Part of a small language model's weights: no biases in attention or MLP.
MLP neurons of a small language model. Each row is named by its layer, matrix (gate and up: input weights) and neuron, and shows model dimensions 202-329. Each number is 128 + 24 x the weight over its row's rms, rounded and kept within 0 to 255. Numbers have three digits each. A neuron's up and down rows have the sign that makes its largest values positive.
A block is one neuron, or neurons of one layer that tend to fire together. Before each block is what it responds to, as a language model described it from the Wikipedia text at the highest values.

Responds to: Closing wiki-markup tokens that end a line: the trailing == or === after a section title (==Plot==, === Staging ===), plus table row ends and |---| separator rows.
L8.gate274:147107092189112120134122125097190129141190125107098161134097133130160133143137097142130104147133151115150117149145130179130153159083118107136116164130154116103150148096127137104124095138157095137081137188136113147130110140136098115103112120154084130125095090168131159132120155104155176169120098122099132134148147112081138137132122156129091168134092159156119138147140116151104114091127
L8.up274:128119136140150120146102118135114145143126116071108123103121144120135123141150127098107150106121073159104139137115123082131133134119149167143109120134149193114116091133145104139136136115088126120180139128114170131111156111120159112168117112103169102106153095108121106170116106139096159124178139140087113163120123155114142167113115144136124105104140100112156140121101147151146155109133

Responds to: Final period or closing quote ending a Wikipedia paragraph just before a blank line, plus closing == or === of section headings.
L5.gate23:148167109108124148159144111135158105138105115163116191129152120104147134149141137159144104073137140123152120103113135106117148130107135155138083098122134159096125124145132159145122119107123132145118146110122136094136121120134148135112089164138126128169119151129111107152121156123129101129143146102119135141152122093117099144156121109116113164157136132176128141134117127111120100119128
L5.up23:102121092145163103163102155133138086143117169129207149135184110141132125151087161127123137147150112107111177157143168084096114128088099189118135108098152101115150123154107128112108162091137123144094139129149095089146131144124120090133080152132070090106130151111102097078150119099149146147101129135101079169090063096140137134172144134108143139149112143149147137129148144121149180140112
L5.gate161:121152099135114105076121121129171107137071150146137136136099122088159138124153081147176155150145101138132138117135072164135148121140107134156135121136056118129143140105148168121105115092092121146124142100165116141111085114151134136112133098132141146140103138123094140140185101109132146180147159135094150134156129131109116124106128155150138150108120141123150151098109132146144134129132
L5.up161:078138129123143141162133104084096086113129088170148116123134143130111126117178087149130174133126122139149102087128140183123146098119167104125090157110082150101188096124187133142159170147118111121130151128097167143128159147176104139115070132114145125151172119148172121147154154117119131075118133153126090112130095092103133137094117154143135124124104098110151125171094144132137134128088
L5.gate844:135127138120136150135093126116150113108128118160090152114148115130159097095123106160144099129121128108110129128086115138110116116115127064122152129120141113123087100129130128124073146127150136140124131089131153147139121126117086121123156118127115125149120109128089097124128153138108083120155138093153152156135148067129166145122141120130090128128111173110157099111148112142155140126127
L5.up844:100108117142118132137142180140145070130102129165056128181084113113142128117178153164143093135158146141150105102124112129106077171165145104115125145134146142156160111136129107126130143102121162104192109135150106129149120127125125102104082180111129140111127149123110183121090085178153117126124156130108120129092089139159156100160110098139112150120108073153140146142129126126108123099126
L5.gate947:150139133157176117108133102135148146124099133115131131165135117158110124140152113142131128124124141160099174125113104123115094142127168111155169125121107124123085148127149114151147111123156083149130120127122147110132092119124149124156094117113085114111126151131154099130185129173150142174088119104128153076117151143126091140107141143109088148141098138139109154139100066140108135117156
L5.up947:160130125130138149128153104137134121113137060088154115129141106095120147123143106136133135140112106181099122135133096125111120095122120125112066129143128127125092168107121147129141120130101145096118132112138128123166089130151155157116107062125155143137115153149148073150129130119120143120138116121143143118134145092125163151153134126121143163067102112160131152122134118085152100106178

Responds to: Fires on sentence-ending periods that close a paragraph before a blank line or heading, and on apostrophes in possessives or contractions (father's, couldn't).
L8.gate1221:150121136165119118096111078151135100117130151094141150085143118157149144098125128182108169133140149132160173091093129113078128128105164156131166131130098116151119082119105132117123094161138161122153176142103112085147145131132118144118132109149115117074134115159138133179126149147115121152169136139136131138121148130174121093122119107148176149157097132135127147136113155129146138135171
L8.up1221:147135183135091129122091136121091157137139174148103149122101110134157147112144141142119091107121130123125125109150129084098146147145148139075099123141164142123104132107130146129066167110107134139107138185089080124111141140114161153100127136149122124074099112129126131117101117119119102131109091149095149131128144126161128180138103143134142093147101117093120149129117147132164135093122

Responds to: Punctuation that closes a span: paragraph-final periods before a blank line, closing quotes after titles or lyrics, possessive apostrophes, and parentheses after names.
L6.gate29:163113128141100149169166132159136153149125136142185142097145154086118139075096140115186111141113110135117116140115113109140164084144146154097131170146139130147116151160129111156140142168129094116115102097162112125159159103111121149150133092158126148126097135189096119124120151119136145133140150146118108092123114139131130127125084116133123117123087121088105146143127119067084128119134
L6.up29:150153153132094128158105117121119158103137119130184115110126133099124143102131150141116116102102139140122135142124121138130165131091148138096171130115141162136149094131079131140097144138095063099150120056160135154106156077126133142141137096140131120123166132131104145156139138122122162134092147094177120128153119158139153108095093105088122128126098122113103123112162118088051126094146
L6.gate37:162078172130109126088141100121180050098128090112128159155095162112131097114090151120122143180122124148150140106133157137132150129146142155084089175135142158078141171099132121150117114127111083118121102124106145125093111138116129120109091153121135168134125134127108110116128120094122124135132110132091177135102125094126164142119137154143148128155154121099148120136123136127125128147127
L6.up37:157107163105132135151125131132151089135141116139136096144109165137117114127099159113144098120102179095177146108120170135127166155126153157155139084156128158131127136141118107129114118153186139091129138118123118099156113094136136118107120115141139178133123114147140125102122085128129116179089135098104153155117130117139172124167168192127121187165127137107136155098123133123092137063121
L6.gate41:181132158136083100130126135107183148159099172111067190113110130125105155167095127075106112130166104106139124121122148155129162125119128109157124105083114123149169106130145101134133119114095163128102085138119123124182112142160148109113147169112110143091127123093097146099120128135123135113124107126097107147128122134113113114117099111120138116135127154137143114127115124106155118124116
L6.up41:186129157132113146131153152134131169145115191118053147114148144169113132128166138103078120117152079143138085171128160154135149093140088117106119128129136126143182115114132077137159108137111188118111162116112105123148074153138126081137159111117111128150136137135147105133135114133150116136139127129102128130143156134126158158145152093084133112128148170136108134118107151132144179109131
L6.gate149:138139174103142131159139089097208120152104105121158151120120141117151097116080100128123140074081126131136152137116148091126136119121150110121113146136107119109099133092124118095095093095127146169136124104114140136148084134089140132149113134131139135103120151115131110145103127118124157130123122082101163096154129129145115138103113139125152122115132121144129130123132097104130184167116
L6.up149:101116090138195164126127112109125141092147107135098134115149168114123105132133120106119089110115160130133161098121166134126135088133128144156114168151147134137090138121085133119128130106156170145105144086151163125147148137112105146109094119117177107129144111148098079162131111078111164145126153093082129118113126102167121125172108115132106114128126105163097161125154130100092128126119
L6.gate439:136164113112160153153161135141121132130135142147139139128088201119140091133152130141112120095106158163108197148110133092157123104107102114123150109113152146120107153153099114128111161144112098112172136166117141120134147116132094122114125118100141131105106149117121093112103140109116100146175181083144146158115140137143137155128099162124155155174099107165112119120150096098138160112134
L6.up439:145135176139136132149103109096130099149140105134163084121142114110137120138164154145132199106074104122134114172081107135141181164158097120118148188140142072137108137104116135088083144145088093092098090154127144134122092098092157138134100124169141126133165119115133138105149123127116144125100132133150103115157116149144141129153116143156153110126155106087092112159106131092132139153138
L6.gate667:102107195120115136149094115151105100110115140133145116111123187146170125113127102127146111178153148152172155148165133126142105142126161091111123101107116147158128122118135151106128127137120089115161172131121137123141107131099103117118093127139158150115155164143165114158166122129145140144137116149122122122137114094103132118119134104095133132142125138105087140109166107165169146137119
L6.up667:144126180137108095166082114136117131115115117111119108158121128111156118125161115144123077108169143097143149154110144064138068142152150118083127099147151091120105138121139141117117133104121104148141148149075131153147097134080115104131093112130111117118108133144141115102157118109120101104116113138130127083142132122127150110115134148153124148138130110122116173130125121141156105118121
L6.gate724:117130135099124103118131093118161149152154119104154138177121141123139100121112151114123143124123170143084167103107158169095130123127139107130172117136131154122115149104137128091140090089140125143144122160133172127165117114075092170139154107134118149118118121104138125126118112074145128146115158099066101127076114124121146105136106091128129138136139089152116187118152135157109106125111
L6.up724:106168128099124095138110106168136167120115140148136130083182087115139122121130148157149129115120154141094132172094110116092141152176149141139092114104128120151128144115058116129100190130114147190161149156110128074142170115132123112126087145152163112130176138154170133154138099143134120097122101137090147148132088115134120141129108141129174192105129141146174089074109115125115115099134
L6.gate737:146110172141121097143146095138135096127116126146168138126146118113126079128152125096127081046139149059082151106104137106121125153151162146125132132165107124133084125139170121117117121087112131132108116154091157126113100149111161184122159136136143152098103175116126123169140137127128152185109160138133120180184060116121121164135163141101151176135136111109113101152100122112100137124112
L6.up737:152111191162193128085130143090123147152123130164150166106148155128112095095132079122111115128178130110132142131110106122108114150109113153150134136116123101166102158112109131078132188145174118095137121090117149130114142112113145122156118137107125128201144155139131138115156131178132116121134135125106130116136141115112148119159117100164150135097098116168152135160077134154127177124109
L6.gate769:110094123093098127091114129122141124100143115162162158095146160131141117143141122145167140095156116148144140140109127144130139142098110109153096136118135140121085160106151136110091107135116096127156099166161119145104126134150155130142114175105171125135154133146110187110118147137149137098126153134084110132139067119107136126143044141107123145183121160154139148115146115117151147166124
L6.up769:120072160130126137167127113100117121120107167126120105117163134132134104102126167126171136104110162125111153151083137130177095118098113109130111138135074143125124167112088130114148147117153105164136151187119135151127145092153117144131103123137124105127129139144177138097106160110111116160183162118135144136143158110102123148141149106160134125131154138122127134122117158120089117117117
L6.gate871:146135132123131174130140120147149119135110137132107121143145141191131096128145108128123092098156155154103128150104128129151121108152140155121077129160155136109120146126115143125118109078117139136094143132139126142125140126108154101129168116107081113139140124135120152128098099107118148170087144164151110119134110172125133154139133168131110135120146123109128148104085157145058075170111
L6.up871:109093136125105156138126105118141118127121092088130134138156182138101122163140169140125113149127150129127116191125149150113151146066089133164132161110097128139173141115151129130113175141125113121142138074091143125151128122109135119120161088110119144113170132139119106109104115147156114121157116117139123103150103088134165102167118153145138161129090145154144130132112134131113130136136
L6.gate936:098133185148092104120129119150101108113120136110133149129145144124142075098123170131171083154138122149108092131112171115074123181152116114167113140114119107095131167115117100165099137127138148157125136101151125101111116137119115131154138125146093120144159143138160106127158117144110119141129144094146142113117120150112116138112141117084117123145131122130129132109115114119109155109152
L6.up936:139151105081129145138100172107177115092175149165109117138155140147125138153131150123109139129134161128141116162184105140147102095144099120122160116126125135109145093145125095097167117129143140186096115149107143137149112098112118096147084178147114122136113134134068131189088140116072114122108124172087156095116108128173117159128130140119178135124118133173140144176096172129134114113113
L6.gate1117:151135108127143190120138115147139134107097133154112126080077129108151130111142154108129106131096112138103109115101110108097111132098153157100121132095093177100116091117164142188125138138128097100151167102110155138112130128186104154133136133153132143128133150133162113091115113127146106171137160151080113148142138101141123151138103157149112131124127138141114130140121107093163076160204
L6.up1117:106149129146136160122154170143142092130123080090113077096112170103135130158106162126143102156141101116115147121155156148086108109141132111130119116154158122158146131128160124143102126144147144108103107127130161152135122100173117122120164131158152116123140137146111090092160135135113093156116158103114126175125120081145128091114135142117152106126090154140131165101138146076101119143139
L6.gate1150:156095104128142090133155118142138148135074105147140107133150122135158112092155122144112099065122123111142150118116155129116082133108141155115154144146125102165110131128095142130074189127141166169126124158121146113141124179108118159103127102134165085137114102126150129171167125131137155105096108124078113081145093153158115152157141142147130085157098134136097116106185113171123156124109
L6.up1150:120125151186139119118162135095121120135095160138150140121154100159110094157105102155110117132155139163144139105140087136126118164132112179132151109119098137112094074185131122112147085140132150111149147149141112129126133074167148148129106147153114079105137108130108137148121119175127145115121110121116130152115085112173121118092083138156091125098125130126104125152132136140133140150133
L6.gate1194:154117130126134119153139149136104108153144144137119177130147121138124186132170113128167144111139137137178125128078161140095100149156139097152114137162135121125155118119135125135145134129144095120147150124190175119160126110130137108113115131094132151112069088084134174116110141098102101141115150119159130121156123150138124099079136140153096138096119126094123139103163126134152113126144
L6.up1194:125128082136128104153152105128119112077149160165148069127168104098092137136162121142137131161136156129130136118117127131107124137086103106085151106143126129120131157124147137130113121137123167095150122126156129111126139094171182143110132148093096104120128145153114139144064134117116144131108141120109137135134132133101112158072160142150115151127136155105095083086134128141078118135106
L6.gate1257:137052212172145086150134118194091113163138119117131146172125134131119112123129119154130148099172133159117107117113129066141129157126135170150097088154145135158132120092123131144079117116103128082097155162111158134104105164100152118133100105139114121148133111132098145143127099124181129120102140103149146096163132108136115144130133105094106161125086095127130112139117165134142126125132
L6.up1257:163117123171148122111158128169103133133164146126165178157124165080132120148082102136071116125147153141135133083149136093168106128158140175142073112147093108100099177142137157161119120157141112130136153141131154141114098101114128101107099120190096120116118083111122126061108054100139126156169133109106135092084170128080121136135151117127152109122119122088118140115141104155113141134119
L6.gate1326:143129143120159132156133121140128120115118103114137126117184127118145132098127133127159160124108115152105154151106150122128107153132133151143132117135116111147123134111118109147106147117141135154133140141152101138136126158115122117098147111164154107120111120118150107112118062101144155159105140118141120102105097129126117116143144155127121108103100136115141116117150124147089110108137
L6.up1326:160123169097101096163153133151164091149136134173101139114101124152115116158120124151114153087141100148153116180153143158173165151123110125069114094130146105142121139143118119108137109126110120156178126148131112108138084149166113107127143097095171133081160145128137103123103123109163083143146153120133111114125135122104113136139134109114132157102114145110141141154120131138160122107130

Responds to: End-of-unit boundaries in Wikipedia text, such as a sentence-ending period plus space, closing == of section headings, and line breaks after list or table rows.
L6.gate21:138168137128190179133131106136176132135092132120131141114167152105153109168101133146176150121150123185139131097132103120071125136068115162139093096112145106140121117169147118082105153122090114146098110119171107120123124093089170123121094135103107133165151144157134147102104139106120131129137145144119116117137109066094137120198138150093110137108113155082113110113101138131146166133094
L6.up21:118154123134184139126123123121158129134098125149159116113156134105158087130150122121191153129103114194104123098087119119071114132107114155112092127138127123126121162166112121135091144124133128167107087120147079148132127083103160132135098093086121105141127151167138118145133139100182156114151133149110111128097116091092155136199158122097137110104110139108108083106099156132151179131124
L6.gate25:112170129145128166149097105102154154129160154120118107120072164140094160145125097152167140119159115146103147130185116111139109103051147126153110130110117130153131113129175140105125103159130105110151118128094116174090114139092125118159096171116149153112139135163144145111111142155140129172113118142112124118138109119122124119161126114141113131107118168079131122074116137132124155161145
L6.up25:141111112137146095121121068175134187128141102076121122107123118128123131135120131092184153119145087141100157129152090137156116132129094128138107136117124108129125132107151104133117094188099107164159132101100149157096135128123124132126131133077125111125147132120143119132147135123140149154134121168134109157169088102123164125093120119133097178151113140090097075132108120102149126150128
L6.gate30:107134119155141178155135143138156156108136119110114104119119139165074091147097112118103148139161137125129099135109097123124156119113094143107149174106156119138101140149152092101118049095115135140152135092140112142150098068122129118111092134146107123124155117169119144131097166140148088120121154134109147112158149088113100102150122111128125160140134177147121110089120125143160119139176
L6.up30:149109119145113161139118115135163164101155111098192179130094141157151129143129135121117159107145122161129130108161136092117158126091148109152138092112126112120114119120079096160155120109095130154117146103141097130130150132123150127082127092193113150097168123160116113145137123143158117120146124148119107143131124133121122127170159131155130121162101177086111124129085138129104135114166
L6.gate187:127134111123141121127157105146154116112099157176139123117082155087143153117115126143123119117139153092110095124114105139082131105131125092108120122188110140110141082127145088094111085156123102126123102107131120141155109147106162075182098102130132149105152152151144139123154092144054145155135163156120130120118115071130122096107143156136125187109092165118138101089144113140116134147144
L6.up187:112166152152134138100121161146127123118116155106169141129138093120130093090108101141144132124123100077086131122141078172122149120119104134175133092123177136181144109119145117109085122110119139106120141116151108101145091142118135147126158078139133140116166188178109137135107127115142128158089121126089148119101146116122125131201151116109156139120126152145132114133118120165099125133170
L6.gate193:128094146159181114113114056150101157121141157102144174096132131118149106145133135119164136111124112153104138137142093150115091148130117147151132107127109093170134102121137123110108086125099114120136134130129052101150123093104129145142119118066115125130158130142089105048147167121111113139125114140089133146148092127145121125150148123116133153175138158091103124122086117138141128170141
L6.up193:150088116162151136125124155129149181086108087131164136116125169142104128143149124138111155127139094134109106108145113123111148124129121130142133102148119127102106121109172119129126102111161133114133102154133192109135133111129147134145063100118149111124119133173136113137098154122151095115115134123157155168128106078139143095119122129158126204101146143127111081097127137132113166126196
L6.gate233:159135123134147141127107081099146135084093148097138119140116145148161068154150133136166170096130102166126121136157112113054119129132151145129126105134123111147109153152150113102122104149120126165170113134158104126155086093089154137109125124092092109141108155126119121127121169159114137136128152127101101121113101088086113118149121141124165161135130141137119104104087149125132129172119
L6.up233:117111118153208162144125102150095120122077142115104144131145133122118109139148138095147155117143126161103097132124147108108131129091115157149086135152089107104094125143134135138116152147116151135111109113155121148127139118102152122146096095125141088150180097142138128095134108136143121101169117129088120159100157082078157152148116104130128122124185161089119131124108113107133156112157
L6.gate368:142113147119190131144145127137175136075116149096147178145111120137132111126122145149084161157141118132128125108158127154135121104108132142135090134179126089125145139151135141141109068145141150134117048129143151148091155095089159137165084105095103111117180160141136078106105137123118150121132119147142118068123136055128112135138122167147104152125131161099111112125111146116112166164197
L6.up368:166130160093155177105113108112111152099085086110143118116145181095087098148160122153150152102137148175110109121119130096126103100121145145122100140113127128141127132137145137105097100182116093152131095120119143102110138097116149110108122140089100163187171158162144085112141169128101149148113136121112143150142120087128134146122156098133175114152110115066107145104110136105103138145115
L6.gate421:119122118115137113124123113100153110090152170104111090190145125151123120120131092125089165168087119125115133129107132140151107135153134149165144143105119124153141129068143142127117099165141134149143101113121112124149124156103133109157150124083153142154129128084139090119117090134109116180110117145132174155149138148124112112113144138151172139119126173128047126112092110149134131151147
L6.up421:143141152148152095119142081139156105104111142149108121155132181141069158130115068087132129173109088143127150114137148105170135144142144141094119108126142133132167122107127133081144114125122149138174178155127129115141108122173158164090128097106098145134150105131077095127125096164128153134051109121143158151144100151169137132143153121115149162120138119114135098094129107153143139129113
L6.gate453:122151170159169113119178112123166096143113164144167114123155115159114113051136123134128158108141154157078130145132123167094136116119102128132134138114102168132114081106124128129067108145127144142136119130118123119104134111113109148152116079092100106073130143149086126112106119085109166166107135137097093158140127119117112166172155165156136159140126141155119122126144197122128144128141
L6.up453:147115126139153143136116096154155113121088087078118108112151134128150131121139092098135166117114111146116135117120117175115126145108089155158125151128141123186123132082135166134150134156112125152167144145157126148110117124102123162086131078113164078125108157135169163144113150117150180153134105198113078128125121089116102116150165135141162169129128114093113089096131133117170069154146
L6.gate523:163152134149154159151122116117118179075126144122127140124132136133187170160110113120138112118132152135143129122101121180164093166142138133111141123150114118171137107104137119071104109132161066141118170106107108100090159113092135154162121125110116131124115086180110108136125125129130135166150121119141139133116126122134120124157134148115115105160156124088120114072097146178115175136119
L6.up523:118129120094131140164135100114167172174123141139113131156144136123101136118158104097148213123125117156106134112144130154129094125098102194101100155106149135141117133162115160118117135131134136134160130118093192094158111105105171155172077140132103134117150139165132127112092163127149141139141135136106144145168128081139089104132130128119160154117172153135150100131110126105094111112130
L6.gate549:140124095161083132116165123135103105118124171069076117129139117161134150127100045119133165125141156147067110100080124146134113089078143110141122136093118129134147131166154097134090114187111143120126145130137121148120131163087100133104090152120099110130130151153131149164096152149101122167147112152119154109140125115157097126147105135124118140184126133095154168099130151142131131130136
L6.up549:130134136132117105151162141106130110097138149082149153198089146133141157166106118161152144111140141128138167137104127139166138126133126095147129092133167115071110117117101113179137132153072124118099152139148103151132114154123087165128133141119109128080139145119114138140127150123118153162156156149127123119164117166161141126119132130145099180112148121140068100118151148081108142101167
L6.gate622:166152150153098124158106109100147126123116172060104121155110120125152104150139115085147137125103168158152153151118121161125121112099112128135154147134090138140130081108122171112131124146125123113180166103135144172111151145111110123163113147128127160110131144150132134160137123162102122115110154096097118140162137108126130161169137089142145159128084124105092112143149134125105134149120
L6.up622:141160147150084114148151111101175133121098114118124147103132130143094109131119108110136152115149137128105152114115087123155159126150101085092100140113122078093160115134116162130084159097075130166121147105130113143151131088121093112147105123114125137077115154153140109118127061190124102131136136150127125081095084125103154135131116094144149152108132193126138073127109110136145102129127
L6.gate720:155116124108180141118126126150145132146150165117146131091131137151130093114136126110175149110159132160131123126118125106054123098091076135122118158133146102142113094132135082152108141116114099153151133128156090173103132109073133127144075103116111126131144154176112133121150147136129131137133144115127099145113132103115141134168110122122115203107111177121113128104085131122142126149122
L6.up720:160113149168173154149116106154150156082104142115151118086133130149121120196148140142158206109127126157119141118128071148106092132111115165113097136156134127145137128126116118103124127164096116143126120123173107145151123099074149114136089103088131137156113149155160127118108144093143137116120140114116134133135104122098131120199164141154108153104149105106076125099102125143134122195138
L6.gate918:117118143121157094165121139171142158120111152128113130143148173073119105116127142119149130150128091141136144212159156102115139114135097148148152125111122138160155133120122112157152124134111093144125096122096137168128107121109136159108150124134111115086126147166092105134108138121147159142158133150120100151113123127165131107153134140085107116118087128117093124138113117132114105116154
L6.up918:090120130132152188171070129146089125148133122100100126120115120129121091136154179131145162147102151131117140127096165094099155122131108102143123073132159131137139108159090105139127105159120106099170111135095146135161097098133139167146120124117148112064122111176128090088146171126137095172149143118118106105120094098104145138118136155134097153116140131115134120127129138166133174141120
L6.gate1084:142162147145186134110122113163145130106128129118120129102114113123114124159130134130118139108106085122122139121105117132083089152086125129174145136141125103134121131150134086123119112130116107137139110166163083139120150106116137128117061101078096108096113158165129114115114172155143106111156141102142118112130102079091142170164101136125122145133156190106140105142086142120133130146125
L6.up1084:150155118181204143104130152103108130122087171119135123129126121113127098126149163138154134101152092165123098124154100086103133137114127128152114154123125084126167114130109130083113071149112107164094150124131122141150136113138122140110116093112119132126134085145135152123110139134144090122157124171140114135122070064120121131162149127099147175148142143094082114093126108135119133145150
L6.gate1201:128155153152167112147150059083159130100114119142129151135164152133110130152124121128132157101146098109118126126171141121121139127111134090088094157142195091124080121089101129112167133179102080121103133140153123138119143091136143139150090118110114126132137094116091116099149110158148124132125138155126129113130128129116104160172124148100154203123163162097109125112117115148135095175129
L6.up1201:171139145134148146137140081127105124122092093137132111128181136165120085117157141105142129143129142121122131148144137149104145130142150113127106104130159130106164160113128167128154116162139068121085145115067156122121128090126126178143126090118124187090066128162112165127097156166117118100129147111123159120114100119100107112159110129139146183144158155143106111098105150142116111100135